MLP neurons of a small language model. Each row is named by its layer, matrix (gate and up: input weights) and neuron, and shows model dimensions 64-127. Each number is 50 + 15 x the weight over its row's rms, rounded and kept within 0 to 99. A neuron's up and down rows have the sign that makes its largest values positive.
A block is one neuron, or neurons of one layer that tend to fire together. Before each block is what it responds to, as a language model described it from the Wikipedia text at the highest values.

Responds to: Adjective completions before nouns
L8.gate16:23 78 32 40 60 56 57 60 46 44 44 59 34 44 59 40 49 60 52 54 44 18 47 37 41 44 61 54 87 40 36 27 51 43 34 50 23 17 33 50 34 57 44 56 45 55 43 33 68 71 31 50 54 28 68 59 37 48 43 80 57 49 52 44
L8.up16:57 34 90 52 62 44 52 32 29 75 62 54 52 27 55 69 51 25 53 41 74 50 40 57 66 77 57 30 43 46 42 34 32 33 35 30 48 62 55 54 40 70 50 31 53 72 80 50 62 53 88 60 48 56 81 69 49 50 28 49 64 76 55 45
L8.gate89:69 55 50 31 09 50 40 54 04 60 51 56 36 48 49 41 32 63 73 43 42 35 71 84 42 52 62 75 60 66 56 43 55 56 56 43 16 60 63 15 57 65 49 35 30 83 64 31 70 51 81 60 63 25 48 53 58 47 35 65 61 42 64 40
L8.up89:60 65 34 61 42 39 71 64 62 57 30 61 30 45 60 31 12 52 51 39 59 42 59 56 75 65 39 45 63 52 31 58 36 62 49 69 57 30 63 32 54 40 35 62 47 29 39 32 41 58 32 53 46 18 59 58 53 65 44 38 56 51 60 80
L8.gate236:53 49 60 75 57 56 31 76 56 20 52 67 25 28 24 68 48 63 72 45 33 49 66 58 57 35 48 63 61 57 38 42 23 53 51 46 23 43 48 28 66 69 33 43 47 49 64 44 45 76 56 55 83 43 45 47 60 26 52 46 58 48 35 47
L8.up236:57 45 42 58 53 40 36 52 49 23 53 63 51 27 26 63 47 61 42 50 55 64 38 72 40 41 40 45 49 39 47 56 24 30 50 64 52 47 44 31 67 80 56 49 51 92 58 58 31 45 49 46 74 71 61 30 66 65 47 56 60 49 21 55
L8.gate253:61 61 40 49 45 28 52 50 52 53 49 59 64 32 72 64 57 67 74 41 28 41 98 54 40 59 59 51 78 39 25 56 58 59 48 22 41 46 51 57 67 56 38 01 73 46 81 52 55 70 74 67 66 71 62 51 64 61 57 24 31 57 53 52
L8.up253:69 47 46 36 73 32 51 55 41 43 51 36 44 42 41 70 31 52 52 57 59 64 76 42 34 68 40 41 76 16 53 63 52 50 61 44 38 49 54 31 55 68 42 36 48 40 43 77 69 38 71 54 38 50 73 46 45 60 40 57 41 43 48 41
L8.gate700:31 65 43 55 55 25 77 60 51 39 48 51 15 44 53 48 61 36 52 43 66 41 50 46 68 81 41 65 31 55 40 54 45 37 55 55 27 74 51 35 48 46 68 75 58 51 58 78 55 64 80 85 70 68 33 53 36 74 63 66 48 52 50 29
L8.up700:57 63 48 63 39 58 53 63 70 20 25 51 69 35 64 43 41 49 67 29 72 52 52 83 63 48 38 50 71 52 61 44 50 78 71 63 71 54 49 21 42 39 60 64 57 75 48 52 50 43 52 35 37 64 59 56 58 56 62 54 59 27 40 66
L8.gate806:72 44 55 66 63 48 29 36 47 32 50 73 50 62 43 41 50 40 44 28 38 06 36 34 60 49 69 52 59 39 67 74 53 48 39 55 35 47 57 62 50 42 56 22 42 71 48 55 58 72 41 55 69 58 36 49 49 42 26 50 66 43 15 50
L8.up806:45 40 40 55 49 40 35 49 52 28 31 54 52 71 66 47 19 43 41 61 46 45 64 62 66 58 77 49 64 43 59 39 44 47 91 56 42 51 48 82 24 85 38 32 42 74 73 52 40 47 32 46 63 48 64 34 70 52 45 57 73 32 46 32
L8.gate943:64 54 49 40 56 53 51 48 59 35 44 40 70 46 49 60 62 67 53 46 52 49 45 63 56 31 54 51 51 67 56 62 56 42 66 56 51 27 63 55 51 54 37 54 42 41 34 49 51 59 37 50 69 30 58 42 61 27 27 32 15 37 61 58
L8.up943:31 51 81 53 29 42 64 30 41 43 28 54 55 46 43 51 53 51 70 58 62 45 54 47 57 60 55 59 37 55 45 35 49 42 22 44 52 55 69 32 57 58 27 31 29 32 50 40 51 31 45 39 40 62 76 37 41 77 64 56 11 48 53 68
L8.gate1052:53 51 36 67 51 37 43 62 59 11 60 52 63 51 55 15 36 60 51 48 47 28 50 50 62 36 60 53 78 69 64 44 42 28 55 53 22 33 47 33 31 54 49 22 60 86 61 56 53 57 56 48 29 46 55 69 26 55 28 66 56 39 55 27
L8.up1052:43 56 46 54 60 48 57 44 35 54 47 54 71 67 64 69 38 56 48 62 63 55 44 64 41 29 55 69 67 62 33 42 69 53 41 68 38 60 30 29 50 65 14 10 60 57 45 27 48 41 56 47 30 42 58 53 64 39 30 35 27 37 60 47

Responds to: Foreign name fragments
L8.gate377:63 42 56 53 84 84 56 59 67 42 54 30 36 46 36 41 46 30 29 46 26 48 65 66 50 58 45 36 58 27 35 30 72 53 70 33 41 45 63 59 55 36 25 36 12 52 43 76 65 56 38 53 41 62 52 35 64 37 40 55 57 54 46 42
L8.up377:63 52 48 41 47 47 59 39 65 72 35 42 25 41 48 86 55 39 66 59 43 48 44 60 84 53 24 50 49 40 53 61 76 65 44 45 53 38 51 56 59 37 45 83 59 60 52 44 55 59 60 37 54 69 45 37 42 37 35 49 41 29 67 63
L8.gate421:46 63 47 28 51 71 44 57 39 47 25 54 24 40 41 60 25 72 41 43 41 45 45 56 48 60 71 61 16 64 38 40 59 56 33 51 42 83 59 43 02 29 30 75 21 47 55 32 63 60 59 34 57 50 54 23 56 55 76 74 52 31 54 55
L8.up421:54 38 39 43 65 43 61 54 58 73 51 27 57 26 46 41 30 95 40 38 68 42 36 41 54 64 57 40 46 47 41 50 35 34 52 45 49 69 48 43 52 33 35 62 61 50 66 53 47 54 48 56 49 63 70 57 25 36 38 45 55 37 35 67
L8.gate455:61 50 30 73 51 41 34 75 38 60 55 40 62 48 53 65 35 41 62 58 80 53 52 66 54 27 60 51 46 63 76 18 72 35 41 53 52 64 69 45 17 36 66 90 68 64 64 60 59 53 58 52 17 64 47 45 78 73 54 41 55 73 67 48
L8.up455:48 52 54 81 59 47 32 57 43 54 67 51 92 46 64 65 44 51 74 71 47 54 59 40 61 21 28 56 24 41 74 58 66 26 55 53 46 64 51 48 45 27 82 58 60 48 56 53 57 40 67 80 35 55 44 32 57 59 54 47 78 33 62 65
L8.gate600:45 71 40 65 49 39 39 96 53 64 59 83 54 48 63 43 42 40 40 59 51 52 33 19 60 18 53 66 51 53 80 09 58 29 41 41 38 57 29 38 42 51 33 68 51 41 38 37 43 62 57 47 27 68 75 32 64 46 55 47 37 90 52 37
L8.up600:74 46 40 52 46 34 33 49 34 45 52 17 84 56 31 45 55 69 54 54 37 38 60 67 38 31 47 50 31 59 35 60 71 39 37 52 88 56 73 56 51 34 67 44 13 65 46 37 57 51 58 57 48 34 43 37 42 46 45 54 44 43 52 86
L8.gate784:77 42 17 72 64 60 32 63 54 40 37 75 24 48 58 83 56 74 52 61 72 36 47 36 15 48 54 23 41 37 60 24 51 46 31 42 51 52 43 33 50 40 52 45 49 38 65 64 48 62 44 40 27 67 70 44 80 67 52 65 54 59 36 83
L8.up784:41 58 75 56 42 45 45 55 27 38 55 19 47 71 52 50 71 37 70 54 42 32 53 29 31 37 56 48 42 28 47 70 24 27 48 58 49 53 45 44 36 80 13 29 22 43 50 57 52 46 45 45 46 67 53 24 52 38 44 30 41 70 75 26
L8.gate795:69 47 58 40 31 70 30 79 70 60 57 48 44 50 62 51 48 58 64 59 58 46 23 40 63 25 64 57 57 44 20 38 50 65 57 60 56 60 38 56 72 62 42 73 48 77 50 31 36 50 42 10 52 81 66 23 59 45 39 78 62 63 68 34
L8.up795:53 53 74 49 54 59 43 44 68 59 64 61 50 25 57 30 50 58 79 44 38 48 45 41 47 69 56 38 33 51 51 31 47 42 48 27 57 74 85 90 44 51 54 38 56 52 26 65 47 54 44 48 59 68 02 84 40 64 74 43 42 70 49 47
L8.gate976:60 69 68 44 40 50 59 56 86 31 55 64 41 56 54 23 63 83 44 63 64 36 72 38 32 46 65 65 18 48 60 24 30 28 33 35 50 75 73 75 43 38 51 52 63 60 42 28 77 52 49 49 91 53 52 28 70 44 44 34 44 44 55 48
L8.up976:32 44 72 72 60 64 49 86 56 36 47 71 26 48 53 35 25 46 57 47 54 41 72 48 40 36 47 78 47 50 62 49 39 51 62 54 47 65 70 51 20 20 52 69 67 47 64 69 53 57 59 85 76 46 44 43 57 31 58 38 49 34 47 65
L8.gate1027:56 77 37 38 47 29 43 36 52 55 28 42 45 76 72 42 42 55 43 31 36 18 32 62 41 55 65 60 46 55 75 13 45 26 40 23 53 25 47 49 39 58 18 43 52 65 51 51 61 55 38 48 65 72 61 67 76 67 63 39 49 44 31 69
L8.up1027:61 60 41 68 57 54 49 61 36 40 50 45 38 44 67 41 21 33 63 27 56 65 34 56 64 44 36 64 66 73 47 33 73 49 51 38 28 59 54 57 69 60 60 51 38 60 50 41 55 34 46 32 34 39 61 42 55 74 34 34 74 39 74 60

Responds to: Noun-phrase final head nouns
L8.gate241:59 35 38 80 54 47 67 31 72 73 34 45 51 88 53 32 48 62 58 25 40 33 32 15 27 62 54 56 69 43 37 33 40 46 60 40 53 46 42 36 50 64 69 24 45 41 48 70 59 69 27 52 53 38 29 51 38 37 62 39 57 53 29 36
L8.up241:38 48 29 53 53 52 50 17 58 41 76 42 56 75 52 40 43 59 65 52 51 35 51 37 41 61 28 70 75 53 64 11 64 53 61 62 42 39 46 41 48 52 22 18 62 60 33 48 48 39 71 59 55 42 50 52 46 18 67 61 59 63 57 46
L8.gate272:81 42 54 53 36 29 57 62 41 48 50 49 42 75 20 41 62 64 39 62 61 43 50 74 79 35 60 65 51 68 68 55 56 57 57 43 50 28 57 34 18 50 57 66 25 81 44 24 39 61 62 64 93 51 57 81 63 61 94 49 59 43 36 63
L8.up272:31 61 68 38 72 52 66 60 52 50 23 47 34 36 47 40 83 56 60 75 49 41 64 63 42 34 55 49 24 36 53 62 27 38 38 78 55 42 49 31 68 45 48 38 08 60 27 19 22 41 74 68 34 41 55 51 55 54 65 77 31 43 25 58
L8.gate427:44 43 52 63 76 43 75 50 35 28 47 59 56 85 61 90 57 55 41 63 72 51 46 46 31 56 51 70 44 55 66 43 71 70 09 43 28 47 45 41 17 56 44 54 41 38 42 47 42 41 60 62 42 45 52 72 46 56 53 25 47 65 33 42
L8.up427:37 44 30 60 49 66 66 25 49 44 62 38 36 60 64 66 67 51 40 53 28 50 58 45 52 79 49 44 45 47 40 67 45 32 62 23 51 54 57 40 65 45 44 64 38 70 56 55 58 52 70 54 44 74 52 49 48 65 29 55 57 55 47 65
L8.gate441:58 46 53 39 34 43 97 45 40 27 33 40 50 89 51 22 44 65 63 31 60 51 44 65 37 50 59 50 48 65 76 49 33 64 29 43 54 29 32 56 38 47 30 71 51 39 49 64 60 56 54 84 63 42 79 56 63 37 41 72 68 69 33 39
L8.up441:62 83 77 74 56 56 66 57 32 65 50 58 57 53 76 58 71 32 47 44 90 67 45 39 39 46 31 38 49 51 46 50 61 41 35 56 55 51 17 55 36 55 48 21 58 31 60 40 68 53 68 54 34 48 59 82 54 25 44 42 21 38 66 56
L8.gate446:83 59 43 50 74 39 41 49 37 57 29 63 40 94 54 48 31 67 36 48 39 23 45 31 52 55 52 48 61 71 71 41 62 74 36 43 70 58 43 40 30 48 21 53 51 33 79 43 54 69 51 42 62 53 67 50 34 43 45 51 65 55 37 63
L8.up446:55 21 61 51 36 87 26 27 56 55 37 55 30 77 28 65 42 87 66 51 67 37 65 32 48 90 24 55 40 35 55 38 70 51 54 34 52 23 41 31 39 51 54 17 69 41 35 47 42 56 62 52 61 42 46 60 58 47 48 27 76 31 36 28
L8.gate457:55 59 72 67 46 48 48 86 48 65 66 55 35 44 58 58 48 46 61 52 50 39 57 17 45 50 33 44 75 34 57 55 65 40 65 58 22 56 42 41 51 84 81 70 43 52 58 67 47 80 54 28 76 61 66 58 77 52 37 68 43 63 25 45
L8.up457:32 36 69 29 51 52 54 59 51 74 53 22 80 58 36 59 47 69 44 53 42 61 50 34 25 45 38 38 57 54 93 50 63 33 41 68 47 57 33 44 37 56 35 39 44 60 32 55 33 54 64 57 60 74 76 74 53 44 68 51 25 70 44 54
L8.gate518:43 51 50 40 53 66 60 57 48 58 30 35 54 63 45 51 46 76 71 29 29 41 33 53 46 50 64 32 40 74 51 43 62 48 18 72 39 29 40 41 63 71 46 45 42 34 57 44 83 70 56 55 57 27 70 57 60 28 21 49 56 34 42 58
L8.up518:53 61 48 73 34 60 22 45 61 56 33 65 65 62 57 59 47 42 67 61 13 45 59 69 78 47 58 48 20 55 55 79 36 44 19 29 37 40 39 39 47 44 58 54 59 37 27 46 66 46 70 42 71 61 29 46 48 34 31 31 67 53 42 64
L8.gate860:43 52 43 68 48 46 55 33 58 53 62 40 35 79 26 33 66 61 54 47 20 38 58 41 83 39 31 50 71 76 52 33 61 34 21 54 40 31 62 61 58 41 42 51 18 42 57 46 52 65 34 41 45 53 50 74 80 24 45 67 34 56 24 46
L8.up860:63 48 44 50 55 45 23 53 38 68 24 84 56 40 57 48 57 25 47 52 59 34 60 41 56 60 37 50 41 47 26 51 43 23 39 52 64 50 51 45 59 52 42 41 74 22 52 57 46 35 74 42 49 67 44 54 48 69 48 57 62 83 18 32

Responds to: Foreign name-initial fragments
L2.gate144:65 52 26 81 53 33 28 56 55 43 64 55 15 70 45 67 47 55 46 31 53 69 63 25 40 20 65 65 51 56 59 47 30 51 49 56 55 53 60 33 60 20 62 61 51 38 49 47 80 61 21 51 44 86 57 35 46 33 54 48 49 37 61 57
L2.up144:84 54 34 31 67 41 29 70 75 64 49 51 49 67 68 68 81 37 23 31 18 48 36 16 69 49 70 43 45 51 40 64 44 83 41 35 44 47 70 49 59 67 87 54 58 43 55 46 67 44 47 37 53 41 42 38 42 58 52 70 63 53 62 73
L2.gate236:67 30 66 86 60 62 64 53 47 28 36 30 25 47 35 75 32 61 72 49 51 51 45 62 48 45 68 61 52 74 77 35 41 69 24 60 61 54 88 37 28 50 65 43 69 61 65 52 50 55 61 82 46 42 55 06 58 40 80 50 25 44 64 59
L2.up236:63 26 86 54 70 72 47 55 61 40 48 28 44 48 54 43 60 56 48 53 69 43 48 29 56 50 63 70 36 55 44 64 13 67 17 53 37 51 70 39 56 31 47 31 62 34 55 40 25 44 67 53 47 41 42 16 64 39 97 24 21 56 66 54
L2.gate267:61 33 68 81 56 45 43 59 39 54 68 64 64 56 41 39 51 44 54 41 51 50 58 41 51 43 54 27 56 63 56 43 61 60 52 48 42 66 83 27 44 34 51 44 76 50 55 50 75 57 19 49 40 38 47 03 39 39 49 39 41 43 60 51
L2.up267:57 27 54 80 33 45 54 43 45 68 48 72 81 53 46 40 64 39 63 48 31 59 29 32 47 36 43 29 58 41 39 45 60 51 36 41 38 66 76 36 43 52 38 43 40 36 74 12 84 56 33 60 40 54 58 18 58 46 42 63 69 42 60 61
L2.gate409:89 72 21 46 59 43 40 57 44 65 75 62 64 50 49 57 45 39 59 31 72 59 52 60 38 29 38 48 60 52 82 50 29 56 37 80 43 52 67 39 40 55 62 46 67 35 70 62 51 49 84 35 66 70 39 53 82 67 32 43 78 78 67 50
L2.up409:78 69 29 43 70 43 36 70 57 65 76 47 59 41 43 60 56 38 48 50 67 50 56 48 24 37 42 54 70 46 74 48 32 53 49 70 38 54 64 26 43 51 71 49 64 40 56 68 30 44 92 31 70 64 34 59 79 59 41 51 70 65 78 56
L2.gate651:63 51 33 49 61 44 46 47 54 62 68 50 48 58 43 81 47 52 64 50 59 42 76 44 44 29 62 61 54 30 38 54 15 29 42 41 63 56 56 38 67 28 66 42 41 52 66 64 68 69 44 68 65 12 41 20 43 46 64 46 44 31 59 51
L2.up651:63 43 35 45 57 54 66 63 53 39 54 69 58 52 39 47 57 44 47 32 60 33 64 29 34 63 56 66 63 60 32 60 28 69 33 69 57 44 43 88 53 40 80 44 49 23 22 46 44 44 37 49 70 22 17 25 53 65 74 45 35 42 60 66
L2.gate727:68 52 59 66 47 58 50 73 73 37 37 38 13 37 54 84 43 59 61 53 34 56 62 39 69 54 25 67 40 52 56 61 50 58 45 38 56 48 75 19 36 53 63 57 59 58 28 55 62 48 51 68 47 67 38 52 45 77 71 77 44 41 50 45
L2.up727:48 39 50 65 44 57 67 61 53 39 34 13 26 38 40 82 43 74 65 43 40 41 57 43 57 67 38 57 48 37 41 58 09 46 38 55 43 41 61 58 35 56 43 55 52 51 18 50 45 35 69 66 61 68 13 68 55 61 57 44 31 47 58 60
L2.gate871:24 39 78 53 51 55 39 40 54 44 88 51 38 27 59 55 56 41 48 38 38 47 28 17 27 67 48 60 49 55 82 48 40 78 37 29 38 26 57 59 54 63 66 91 51 46 38 40 85 45 69 62 42 36 30 29 42 44 70 60 50 29 33 49
L2.up871:47 22 36 61 64 61 49 52 34 25 61 77 41 59 53 22 37 20 63 62 35 52 32 19 52 28 55 75 20 59 65 40 38 39 49 51 53 56 68 56 59 37 76 52 52 14 32 39 56 57 33 46 40 37 29 55 51 33 62 28 19 34 71 55
L2.gate952:77 48 52 61 34 48 40 59 53 31 49 47 72 54 74 73 30 48 39 65 70 69 65 43 64 46 48 56 59 78 47 54 44 32 50 61 30 44 69 47 61 52 33 54 57 45 42 42 48 51 52 50 51 77 55 55 68 51 31 50 70 64 55 49
L2.up952:56 43 38 43 59 51 32 68 59 50 43 38 51 51 54 76 33 36 39 68 61 58 61 41 56 48 42 71 56 47 49 56 51 37 48 47 27 40 66 55 59 40 32 56 72 29 37 53 23 37 66 28 60 72 27 62 68 65 22 63 59 61 73 62

Responds to: Opening pieces of split words
L9.gate855:65 61 55 34 60 52 49 36 49 39 31 41 50 75 73 52 58 61 37 48 39 44 38 57 40 45 79 90 76 43 67 52 62 83 37 31 31 27 57 39 38 54 48 55 51 79 72 55 63 55 61 39 68 40 32 46 38 41 77 26 22 43 47 50
L9.up855:61 43 58 14 74 67 60 61 33 43 24 77 30 54 23 42 69 67 61 41 54 44 37 38 22 40 46 54 32 33 57 22 65 80 24 40 26 42 47 24 53 58 49 55 68 53 25 77 88 41 53 60 48 58 72 33 61 52 67 55 32 00 46 42

Responds to: Domain-classifying adjectives
L2.gate79:42 81 37 37 53 41 57 52 51 52 75 52 33 58 35 34 56 65 71 52 34 52 40 88 39 44 32 90 52 57 57 36 49 59 61 60 57 43 53 51 38 60 62 75 46 78 41 40 56 44 33 54 63 70 50 72 55 54 53 33 48 39 54 59
L2.up79:51 57 26 82 58 56 58 66 55 28 73 46 35 49 55 36 59 62 66 18 26 61 38 61 45 46 35 68 55 71 72 23 36 87 37 38 49 27 56 52 29 68 79 60 52 66 47 43 63 62 30 48 53 53 29 45 60 46 54 54 56 12 59 43
L2.gate320:45 48 28 52 49 49 43 45 67 42 43 48 69 40 48 56 56 41 34 35 32 49 45 52 50 44 64 60 67 54 55 34 48 83 48 64 52 41 49 59 48 64 43 18 43 52 49 53 42 51 62 46 59 54 59 47 35 23 25 33 44 21 82 56
L2.up320:29 78 74 30 36 47 45 39 66 41 68 35 39 59 41 35 62 29 38 74 48 61 42 63 46 43 36 32 37 72 51 41 47 71 70 57 56 75 26 59 56 68 41 68 56 58 46 34 49 52 46 59 60 61 41 55 45 25 38 48 45 51 70 42
L2.gate425:56 66 48 26 59 43 46 74 79 32 42 57 48 50 53 04 51 28 50 29 20 46 34 63 45 47 17 37 48 44 46 15 53 51 55 77 08 46 10 51 65 69 56 23 36 62 38 48 69 46 41 57 39 57 48 43 36 69 43 26 72 46 56 74
L2.up425:68 61 46 70 63 34 45 63 50 25 52 26 47 55 63 36 47 32 56 30 33 45 58 50 59 39 46 34 34 49 84 49 22 64 46 44 42 39 45 36 70 67 54 38 78 69 62 66 58 58 08 56 51 28 48 54 83 47 36 50 40 31 79 57
L2.gate580:54 54 42 73 57 30 47 34 60 46 35 44 55 54 45 38 39 35 31 36 24 50 32 68 43 34 44 60 58 57 41 69 54 69 70 61 58 61 54 47 70 48 39 29 61 54 51 47 59 48 28 37 56 61 39 60 62 56 29 36 65 55 81 52
L2.up580:50 54 46 57 59 23 29 39 62 69 37 40 46 56 51 33 50 40 24 47 23 51 33 71 40 43 47 40 53 46 39 57 64 76 66 60 54 59 44 47 68 48 32 41 67 57 54 40 48 45 35 36 57 62 43 56 60 61 28 38 61 48 82 50
L2.gate604:10 47 68 40 32 47 61 68 27 49 36 42 41 73 46 72 49 75 37 66 28 51 40 48 34 54 64 49 60 57 46 59 72 33 50 63 70 55 48 43 32 73 53 70 50 82 41 45 37 51 82 51 53 53 52 64 38 39 43 30 37 66 35 64
L2.up604:31 44 64 28 11 48 52 68 35 39 36 55 25 69 41 59 44 75 47 59 40 59 39 53 37 68 65 48 46 65 34 58 65 35 69 52 74 54 32 51 37 59 63 60 54 68 33 42 45 61 71 53 72 59 62 78 34 32 46 19 37 70 15 66
L2.gate813:67 46 43 73 73 78 39 43 16 35 48 59 58 47 41 20 60 31 70 66 60 50 36 48 33 39 75 32 35 51 70 34 45 31 44 68 34 60 62 82 48 43 43 43 23 44 64 62 68 62 55 55 51 46 66 36 47 52 42 14 44 23 87 62
L2.up813:84 35 46 50 51 58 40 56 44 37 54 85 57 44 38 32 51 58 42 56 76 70 26 45 52 50 58 59 51 51 58 50 19 44 32 66 47 51 65 46 45 42 48 49 50 33 67 89 51 36 62 70 48 26 30 22 62 70 59 40 43 42 86 48
L2.gate869:45 60 64 42 67 46 48 70 56 52 24 21 65 55 52 40 54 48 55 55 20 44 69 55 60 55 66 32 40 28 60 52 75 67 40 73 44 47 29 61 52 65 53 43 72 41 38 81 72 40 32 45 68 58 30 54 69 54 39 47 40 47 65 65
L2.up869:54 50 34 61 77 60 53 70 68 63 41 23 58 63 34 31 50 43 64 52 23 43 72 48 44 63 76 49 34 37 61 51 42 69 52 55 54 22 21 40 61 66 46 40 68 42 45 69 62 43 30 34 57 61 27 77 56 40 25 42 50 48 62 45
L2.gate1054:38 68 69 38 59 44 45 67 63 31 65 70 78 44 45 38 49 35 53 27 38 59 48 26 65 23 50 74 42 52 47 47 30 57 46 47 48 53 45 66 53 48 48 79 82 65 33 54 38 64 35 58 33 17 58 26 55 40 35 44 43 23 81 43
L2.up1054:41 43 66 54 43 68 32 59 25 42 65 53 40 48 22 65 34 42 37 33 43 72 60 37 35 35 53 70 26 40 56 50 60 46 74 28 31 42 64 59 66 42 70 50 49 71 37 60 43 72 47 74 26 21 30 63 37 32 55 44 37 29 44 35

Responds to: Anaphoric "the + topic" noun
L9.gate542:47 48 44 35 66 68 45 48 51 77 49 47 43 46 54 64 59 51 61 44 50 22 40 29 48 50 55 32 33 40 31 46 82 62 41 44 55 37 65 71 29 10 33 51 40 55 54 60 65 61 60 24 57 64 39 55 56 32 49 55 64 29 34 36
L9.up542:50 72 39 57 33 48 43 31 46 99 33 55 23 57 64 58 73 29 60 56 16 46 60 58 41 59 54 74 12 58 58 45 19 29 64 45 29 42 58 54 49 50 50 39 60 67 62 74 84 63 48 70 69 50 61 85 64 21 54 51 48 40 30 58

Responds to: Structural/domain common nouns
L2.gate22:37 46 53 44 73 28 53 37 71 38 67 72 35 30 21 56 19 23 52 50 34 65 47 71 76 66 60 59 45 66 51 63 42 84 64 49 29 48 73 63 42 66 33 51 82 48 70 72 55 48 60 62 51 57 49 38 40 58 69 54 55 52 60 54
L2.up22:48 42 36 59 64 36 61 54 47 17 38 60 37 38 66 51 21 25 54 48 47 36 50 48 59 56 48 72 40 60 24 45 49 55 38 53 52 33 60 44 73 47 45 67 59 58 62 70 71 48 46 73 30 52 54 72 22 55 69 44 61 63 44 57
L2.gate202:62 27 63 45 32 70 49 58 50 44 52 54 54 64 50 45 36 46 40 34 19 29 56 39 40 77 62 71 53 68 40 54 41 55 29 80 23 46 65 60 65 70 50 37 58 48 30 63 47 64 60 52 73 29 34 62 36 61 85 38 29 34 44 55
L2.up202:41 37 23 34 71 17 39 34 56 43 56 66 54 71 45 70 25 46 73 48 62 41 59 52 54 55 64 69 73 45 48 24 21 29 34 58 60 52 62 40 57 47 31 22 56 14 44 54 45 46 44 39 41 46 29 38 51 28 85 16 35 24 32 97
L2.gate258:27 36 64 65 44 52 53 30 82 31 54 65 73 63 70 48 42 59 57 26 53 48 38 27 71 53 34 42 41 65 25 70 52 36 54 36 78 58 38 69 25 26 10 44 38 22 18 43 65 51 38 61 53 55 50 69 25 48 62 39 73 47 46 54
L2.up258:63 31 61 48 44 54 41 38 76 45 54 45 65 34 39 52 33 65 52 02 44 33 44 41 65 65 39 26 57 51 36 56 56 53 23 55 68 29 78 60 28 33 20 50 55 53 38 39 49 75 23 42 45 61 56 15 42 38 43 36 61 56 68 50
L2.gate270:65 46 62 55 40 71 53 82 56 23 33 38 35 43 54 65 38 19 49 21 11 35 31 28 49 53 49 55 68 69 59 44 60 50 34 70 18 59 53 36 62 70 81 35 65 69 35 75 59 54 64 27 66 10 44 42 48 37 71 70 54 17 32 32
L2.up270:63 29 45 67 84 57 54 63 62 25 35 31 09 44 45 69 35 41 59 28 14 51 51 52 52 43 43 54 66 69 54 44 50 26 43 52 30 43 34 24 65 62 50 34 51 57 49 84 43 54 63 51 70 35 58 57 51 54 58 73 59 23 25 45
L2.gate415:50 41 58 24 34 34 50 52 64 71 54 56 25 33 49 49 27 41 42 65 54 37 35 43 33 48 51 47 46 61 33 32 34 30 35 53 35 56 31 51 64 42 20 57 40 12 48 65 55 36 58 45 48 65 40 34 41 60 73 50 71 46 32 53
L2.up415:59 41 44 65 49 52 41 68 59 32 55 40 46 66 56 31 38 50 45 46 51 31 32 14 67 38 43 90 77 66 62 46 34 30 40 52 33 42 83 59 41 68 30 48 49 51 54 51 53 51 44 35 52 59 23 80 42 45 64 49 81 34 52 39
L2.gate728:64 76 76 64 65 81 20 55 73 31 42 43 52 36 69 57 13 41 61 22 40 36 40 25 43 61 60 78 55 69 52 51 45 78 15 56 43 43 71 43 21 62 52 47 41 57 32 50 73 55 37 62 40 29 43 42 54 77 70 65 67 40 48 50
L2.up728:52 78 80 25 57 64 48 26 74 66 51 55 22 51 88 53 27 41 67 49 23 43 62 44 49 59 59 75 58 67 38 75 47 60 65 37 48 63 64 44 53 68 53 59 38 47 13 45 82 56 52 29 42 54 48 60 61 49 52 48 68 35 77 29
L2.gate1064:69 42 49 67 52 61 37 63 58 48 42 50 22 52 56 58 65 35 43 27 40 42 42 37 61 52 59 68 48 69 46 59 67 56 50 35 10 24 50 64 46 74 60 66 53 48 64 31 71 69 58 38 65 65 18 25 45 67 75 45 46 36 38 10
L2.up1064:38 33 60 57 56 50 62 39 65 54 12 63 33 60 44 92 41 51 58 31 36 49 35 31 56 45 41 60 54 65 42 38 57 54 52 19 72 39 39 54 52 53 52 75 50 24 34 36 52 48 49 38 30 65 45 46 61 58 19 34 68 67 39 45
L2.gate1077:56 09 41 69 47 47 41 62 77 58 52 76 26 53 74 73 42 58 34 45 22 49 58 59 46 44 62 43 60 34 32 61 66 77 58 54 59 38 36 51 58 60 65 51 44 73 77 39 59 39 65 48 82 54 45 57 12 45 26 39 48 56 33 33
L2.up1077:71 39 44 43 77 48 46 60 63 45 55 19 61 57 47 37 49 27 53 52 57 42 18 34 64 70 37 55 32 64 19 60 62 49 55 46 22 41 67 69 71 49 66 68 54 27 54 70 70 60 38 65 40 34 25 53 57 74 90 38 34 14 36 32